Part of a small language model's weights: 671M tokens.
MLP neurons of a small language model. Each row is named by its layer, matrix (down: output weights) and neuron, and shows model dimensions 341-511. Each number is 500 + 25 x the weight over its row's rms, rounded and kept within 0 to 999. Numbers have three digits each.
A block is one neuron, or neurons of one layer that tend to fire together. After each block is what it responds to, as a language model described it from the Wikipedia text at the highest values.

L4.down2044:476473513553511476467464483479528496515497504469485564503506466506526454508465518526568504525503490516477457488455511510469467480464512513501462503459471497525489517476496506506521482527553522517491466444496489500507463521500502450493515541517498445476486494492519514512490498473545453540543523467507491467489512521510522501484465511546528511500488507518506470510499514488475492518478480505508539458455540462540474451481529494527459483474486519533496474467538511533488511482497552487493482509520525509475535494505
Description: Mid-phrase modifiers and connectors. Tokens inside a noun phrase or number before its head or end: and/or linking adjectives, prenominal modifiers, month names, digit separators (early and subsequent, January 5, 10,000).

L3.down41:490486491515533525482501497481512529497519485536531510488495481510497468504522523440496487504495504504522509472482513483558524463500543491521511532469515476477538501525492476504502547507500504499505532503517508520494546501510481485485516533496516466544489500517502519525471516482495498556477480517481482443515499508517474482467502459518502510517484511474513476484504502483483527533467525538491437477517490434494461530516451496512470467526498526473476533475482479518484527539559517497487454489507466502521514479526
L3.down280:541459515502547507502520507528493526489491517518470514519472487463476513499487472529502507494482530523496452465465517517450496512508482486488507509515471537484488498531527519515502465505526502524496498503515487478514539487537497489499520506461452466522510531482537499532442502543505474511474515459517457513493483489529556459511475452487524514529472513514468471474473528508507504524514509489479495541540486538484511542534467516515537503525517483505453555486490510508552479486487505496520551459497554502463545476528
L3.down295:488492448528539510470526536502488465485538524478522473476484495496511498475494493562481496530566489525497492465508497522521532483442529506537481477538479497505535471513495494480490473488524542552468462488535475465487526563508526491554478522474528453485478484482499491515516507528482519509537464538519508493530493523495484508496467471467473483524500497515504497506447489494523460491518527519499545496487509475496500520513490494475466475507513503500497473493496504472483500475520451486521553472502510495505491498486
L3.down334:480474501511525471513492492474522469520527492469476517497514484517518481514513511474482532568514470481521467533518537545514529448492487502519496486528496486518517521499521508497467505490499514479454471510477501512497497520496484561461468505479479517519486501521508488508470512562469499538451480521486523509528535434521496474454480505511526489508525481522505503467459475464498545509524513490510528535492531508525521540465495521499473537548502534512496481497514475517467505501475553488529510493500509446512507471486
L3.down581:514485465482497509497454515477498502457488545519471546496487488509504506498481494478530467467532464480521514440508519503510456500514546519457503505501501486493522514491508477469496486547509473533539464453454495518470477485517453476549510508445463530506504496472486471489537516533518537513488495475471488478521512522473442488492459470551500491476540527464470433485478525502513515515526530491460556533575494516506517537531482494478429500507526492477533497528492471505475523497522533467493482526533498484526487482503
L3.down997:498507484509470519508540529486552525469512518497477547493508502502470486467490501519496478493504476473513522494525493516544524467526539486507499516552510502490497550526530475461499497500508514536499452483527483512512493522496522490515481510449490499473415519482486499498471494488540496514498495487493514489525520499540493504492505449522506450458484520482504499452508509504535530511502472486484517516489449520527518499503484465476520490514518488506510520556486488472553451529474527482488489488522474514494452502474
L3.down1767:518505519468511508507479481461520516496474500492519549528493522526509500484486483480498556539496530468517510524489521503520480466505493511477463465512483515466521480509498513523472497503539511476450469462537488535457534504472522505481469496507521460517531473516492494494474486489517522470508536468508494492488490473492539516498499457504485536506519486515462519521565470509515531499494492483440469522500509492524504468524469448516512509495518478540477482512521513426521536475533459515510482527466490504501494530467
L3.down1787:434499515496459510510511500526531506459503498543474468484525518486512502504516481511469508501550482522497503503527488502504547519504526499528507519506534497474506524510509523482529474462526491505485504472480509533478534575468536502525484510494450504488525523511467537519504501504508485513493510538516460513511546499514500513473485554487501507519536460545521482508486514507517500491514472515528492504472474454496485501510513492503543506504527473517435545519464452511493539513493466421490493536484519501465527506519
Description: Words inside titled names. Words inside multi-word titles and proper names, mostly song or album titles in quotes, e.g. Got It Goin' On, Smoke 'Em If, Deep Water.

L3.down4:470549465485499479555535531517493539471513486514485572464458519485525532529468491491465504501483525522508542501534507500477543515504519499547487480548476463533508497531496507499503508488493492467485511514478488479510501500458498497473500479492501541504508542491476534490511487498453522492523533519479487487474511505478428483479521452511491521533486504489514511489525542557517476515496477510520478522479470532494489468466508504503486491533491512464477514498505539501505489496486522450483496488508525497539486507507
L3.down52:484554498488504513488492512513535505502556533495464511523509502558524504520467534517498513502510508511537487531510531527474500533459538496527474502461507529497517497486511489525463501467525518502488460472494523502469465452500503518489547507511494494521511513480508427460517522508486503522511499518548465507535500504525528465443506523523503565496526500466502486463499498482474524498476488504541500502510538495481463489494470455492514477476516501499534476530477465529524510512515530497486517484528454474481467522445
L3.down421:535504472478497554489503491501502491512471505509505483500515467498508484507486480499486515510527500540532485464495489540522557497485473458518553518471541499490480531489508466490475475509502487501513498485497499501538495474546450549545531535556498508483471522499491513515457470513519491505502480498513471549503469525524484494530475538527507457473468489500528508519497451470494499512509476463493465478490466486516521468488477478533511516526511506479519509500504453473508463538505531491502480483530486520498478464530
L3.down1360:511552515501519508473524480456500518518480510508501485501474465523533516541465514500496538474487513544491490520498548520470469497514495487498524531476522515500491484517483509519531522491552520554470479455464519524521509455460484540481554496458463508505471469507479511492504490482513492494478494508496516498507507489510502488537531517523488484474531504535527505520465480513493509520510521512490489486473465472514509518504517486534450483480501460499492472480496489478547509492496507480560526497479523525508473528487
L3.down1416:460510476471419497551514473495505501499449545509493558518532500502485512573505504526498515497486518490514517452525465474526541496497485454476516509532531509525520490503506500504456482493460494507429525485482484527474496483513497550513459468524515517490506465503472478454493487555482502513474513479517503486483515530491536473518534492502505487487495492476511496520466490504508481496493488529470495520491500490497481486475521485447477457505501542500491488503503475481506505504455510545529487500545502552505496499515
L3.down1578:505497448543547480450503518562472514482495471508513484475496483506519501469518496482506486547549481499513521474481493515504533518509538504452491514459538530550503505538469524502460495505516496486441481517473471525492497455499465496510507520498483495504500472509521511463498488523504524522491489478494508491472485484494472517440527490513467465521506485438505555501480483456521542483486482490524495479433512471461529487537541527541488509493483489501475504473509526479476475538513507457510532553534455493490493442461
L3.down1592:542513492492510502475480471463481502530523466503471542562501514505491491519488509507448484543535500518501438494486476500487491487491488495503493539469499520457510536505520442543482464493480509492459510474471495445500507509497525527526519493485491540431524482496458512540444524556512527493526526480508497469473471477451493510516482499527448506487480465488466504481462489518540486492520466460527539464502482481481512479479521518484477483533494515497499462486508509528493438520465523484492495491500458525510471530478
L3.down1929:470506489519507483459526503516480518557482489500495547509496492529540527517478520498529500497466492480489503477487518538505470535469509499476465478478483506488508483493463523538504502462520506472474446524489503513496487478504500535540528532479484549497502497519494504485521490458520539497500532490528486461500517474528489503478515469496486547513499536483518466429526466473484490535516477527494477481477514510500532465465518473509464487493515484497442500482547534507517510466527503487532516491541462527504504479514
Description: Adjective and participle completions. Adjectives, participles, and their final word pieces modifying a noun, often after most, more or a hyphen: robust, out-dated, E-shaped, unlistenable.

L5.down75:494487481461476505496481453513487501492473471494457503508510515482502483478473476504496515506483478497520538472548499503533523483480504480526476494521482514499440469469484504493517500476549491529505565491509517510479467508456496472548480501502526480499523485487466526502480522478481520496480506504490457484540503538517492524521527495544501452485464453475530522542500534535484503511529497511524464503510498492482521499504456482532457503500454516520508492513523551470466466508507510519529514490504508525515516520525
L5.down577:527473481480522528507453552518525488541523456504513493504505499434462531529501507519504483510494501493524483539509524474480496472528528483531509454528471514495494509459497539470579508511504491474526491518474496468503480489523477513467513529528490509452496487474499483475457516527523503516494526499502493499506498500457517513475479534541506516495480520580465482489508536524486479493496475551469488483489505544481497498569479468503491490492500514525526530480495517529493513536525498499486464524470535493533481485513
L5.down895:530521525504485529487477520461523482512490519473514553503518506480502486522494486474472558515481483500478488462498460491458471508538483526531511523520461479490540467470464457467501509495524525512499499494461529517488483515512496528503510523496509489536501520518473505507537484450470487489495417459504520565502532516514518508519484523521507498493489475462532520489510499490456522577487521494527518508433521494480458493560494468497470434525498513536500488489492546510493496519512498473519476516476543552518503507483
L5.down897:483576481440541497511524506511530497464482508486563477493497508490544518511491527491520499484473500493495497526461492503506493520522595502549482514475486488503483481531509488543513497483492530564543497530534501480478479483476516490461519469526498493514511531501502500520536507489460496529471563486492503504457495477537465483510537529516510540499471528501506473516521490503462525487475509455495492492497510438518514497479513472488521506494481522538497480496478492475478464503454487529478469496457488528532464515504
L5.down912:477544506534478516494515492501479499521529487496464501511513483483519526444513509485490509580507503501498521537548508496524496525493487482465491444481466484541515511480490472513512495534498522459498496428487501507466486546487506527533529523562482511493543486497478479522487457497518481509480485510472507465551478488523520505470506531468479513510487516445553526475495510477492478486506446492476503556496504540506444528511457469519520542529492536527511516542497511519504488445564486524496494485525500468541519479534
L5.down1111:511508466482516510556507511519518517483495506480520516452480505531533521520514462497490522468479519556508576542514501466514519512498537440547510477515464488548494500491516502519516458518545474484551502482519504495492510532427524488489502450474516515507462503488497544499496505474493539517508535532486485495469501508498495538468482493481504503534505471516528498538564478447481507501495461453471496541486502521503464516504479460471471498455513502510484524488475504529511493466530504472519499520510583507542482494549
L5.down1595:473494529495498504519523509509528538480482552521487517511502500531489464468497528479502538494468488497472528526486531482507504519492465492507517471488508535513493486515501482499478523474487501507476492514532486524515511473522508462539448484490473527494531531463494514503509514462513517481494493486520495477521506520492518525503476530456529508517497521538471517484477484491490482467495489518508524491470498554524484491509502544511511486547525525517504546484469526521554463509508506489547495502560489472507530508492
L5.down1816:530459516543487493441486504442481530513479512501454477513557494453476478483502553527490513547517489452486458496493525529508485519489459491495518536505522467506492511523479490494481493525518493492493504503516493544510496539525480448485518494528465461495490520511493528512487487503576528537489475479500514459518459548486481525536484485468554476547494522472504506514499487515497462494527472474502507543517513492460527516507519510520493508513447523485496494516555446528487500515499454501524541511500550494472505553500
Description: Apostrophes in contractions. Apostrophes in contractions after a pronoun, mostly in quoted song or work titles (We've, I'm, Don't), plus scattered mid-title words.

L5.down114:505488476507483533486489514498511481502454513464481476591513512487463526486493538500483496509491520515479458505488520509459522544483542499502510484541533477496503516489552451495546508510559517522502531481532432499489514481530467478431510495458467536484514515514505512505474490547509519533481493513467511508447493467484539506487510510503500544528484513469532531495537478505538526491472516521506498497479506500439545496493504494499491498548461536462487480512489518463486430479497519462528488483507487463502519522525
L5.down305:515460486532533499480512497455532453511485477461471508514498503486511484534548524534498494475477477504507496502509499472485470506519486517481499473482473520500527480530461487514436512510536506502486473477500445496453507481517500549441471538517522499495517480494489443478463498497494497515491491539492517542489493495508521484498494497520493437487535473505546499493506488494489481495523458485456494485512536513487504440489468497493486483525498491512492504479536473500485461461503503491496449519491498473455476501517
L5.down367:482498429480480508499519489484507539511487462504505497519455466489485473482478518477511468534513473505501513446510506499507517510529540481496490513518466487481515505495508516477463495483499525471479500488537493477501518493497535513521486495468523550490474465497490450500513480504526518512485475518464500553497504479504529501518471492466560542462510484472497493483519531488498500556512494513503516536542518481489503500529481490527453473540537510513524495507507471467483434534517531521546525494535482502501509511500
L5.down458:550469482512496493470486502471505512440505471513471464481496519531485523552512491502447483491573496514469523495493475530508505470525543477464504474500524501484521522483518472527527509532505498502497510497498518478533499521529466509498515516496471518495486495524549481455519489492459531496502471512546507492516524487468502492498515561527493519504551513470517508536519502492565497495485484521539465455460499501488526505510487489471486499444472497493482456496522510506514512515505520472509478474462467497539518512492
L5.down900:481467496503469468458544517467466509506561522498471505513511526540501537516492476537509478444493507505504486492477486491502522516530508497480477526496479569512465499519486509463491510551472467465491471478501516490489537508516490499496511500535508510511535510487453494522471493471481540524483488493497529506487487536501488527524464514501476501505489438506499488478512494511446511501494549512487452467556503502520482473493506511498467473555504493531535543508464502490495521526535487524501497487466531494511488496505
L5.down1033:457505506480486492520479546449499538465505505543522478451513495452498497502528522503519485533486497510505490492479473487503530546489530476495513493493534455483516550504492515537512514472509503520529497494512497484545507498501490487473463480475517509565511456501541519483508504523446525506518516470518495486453515482467461520511483495509495516496488496462495491478512542506484526510532508437498501506468523536481469455460521506532542504514480520500462504484505528464439524483508519497516517498493469514545534515547
L5.down1150:501491510507493485488532529505528495516488503539507514442538454515439524500479481493483459488471485520505518459487468497464514489497508521472475504515463503509502514536478434522470544516535511454530468464489492477492506458483491535503524503521501430502509514496480489488507488515463462508501548516494525491513497499478499545477513574533492538503492490540488465460479473509508513506525517445484511527496471472487499507494530505480489478490457466520485443498530477484505448479490477541462503519520502518511532538486
L5.down1673:528503492521493476497504511492501492450478494489512524526484514469511528505483488528532502527494465514482518464495512532513479517536521514520490496547522466479488493464516483494502452538479501503514508499468460523507498492517483496484474485504504500464511508505459507541443533505482453497532450526469509486517519457485490505522569513535508527519481500514482519523531518530506535454522569521512525459507519537459504552459525488528506532509478513506511502492483511482496489431484481506528485495518510493511516465495
Description: Post-article noun modifiers. The first word after an article (the, a, an), usually an adjective or ordinal such as famous, infamous, nearby, second, plus digits inside years like 1960s.

L4.down1926:482489493529534512528547542479516499538490518433528510520507452474463486495457501508495494505457462506497442481516502484471516502470505513511540502513461480533493467498525503477512485492535532449491478551523528503496529491516543509521515512489527471508486505505513509487514548468499481455467512486538498523516449468516488491496507495525509499492463419535493510491494535514526528472547498525518483498521510515479531542484496487537468487491536539523528548504473505518482485412490515525523478511444560535494496532495
Description: Mid-name continuation pieces. Continuation pieces inside proper names and titles, mostly the possessive apostrophe (Saint Mary's, Kirby's Adventure), also word fragments (El-bing, Bea-ure-gard).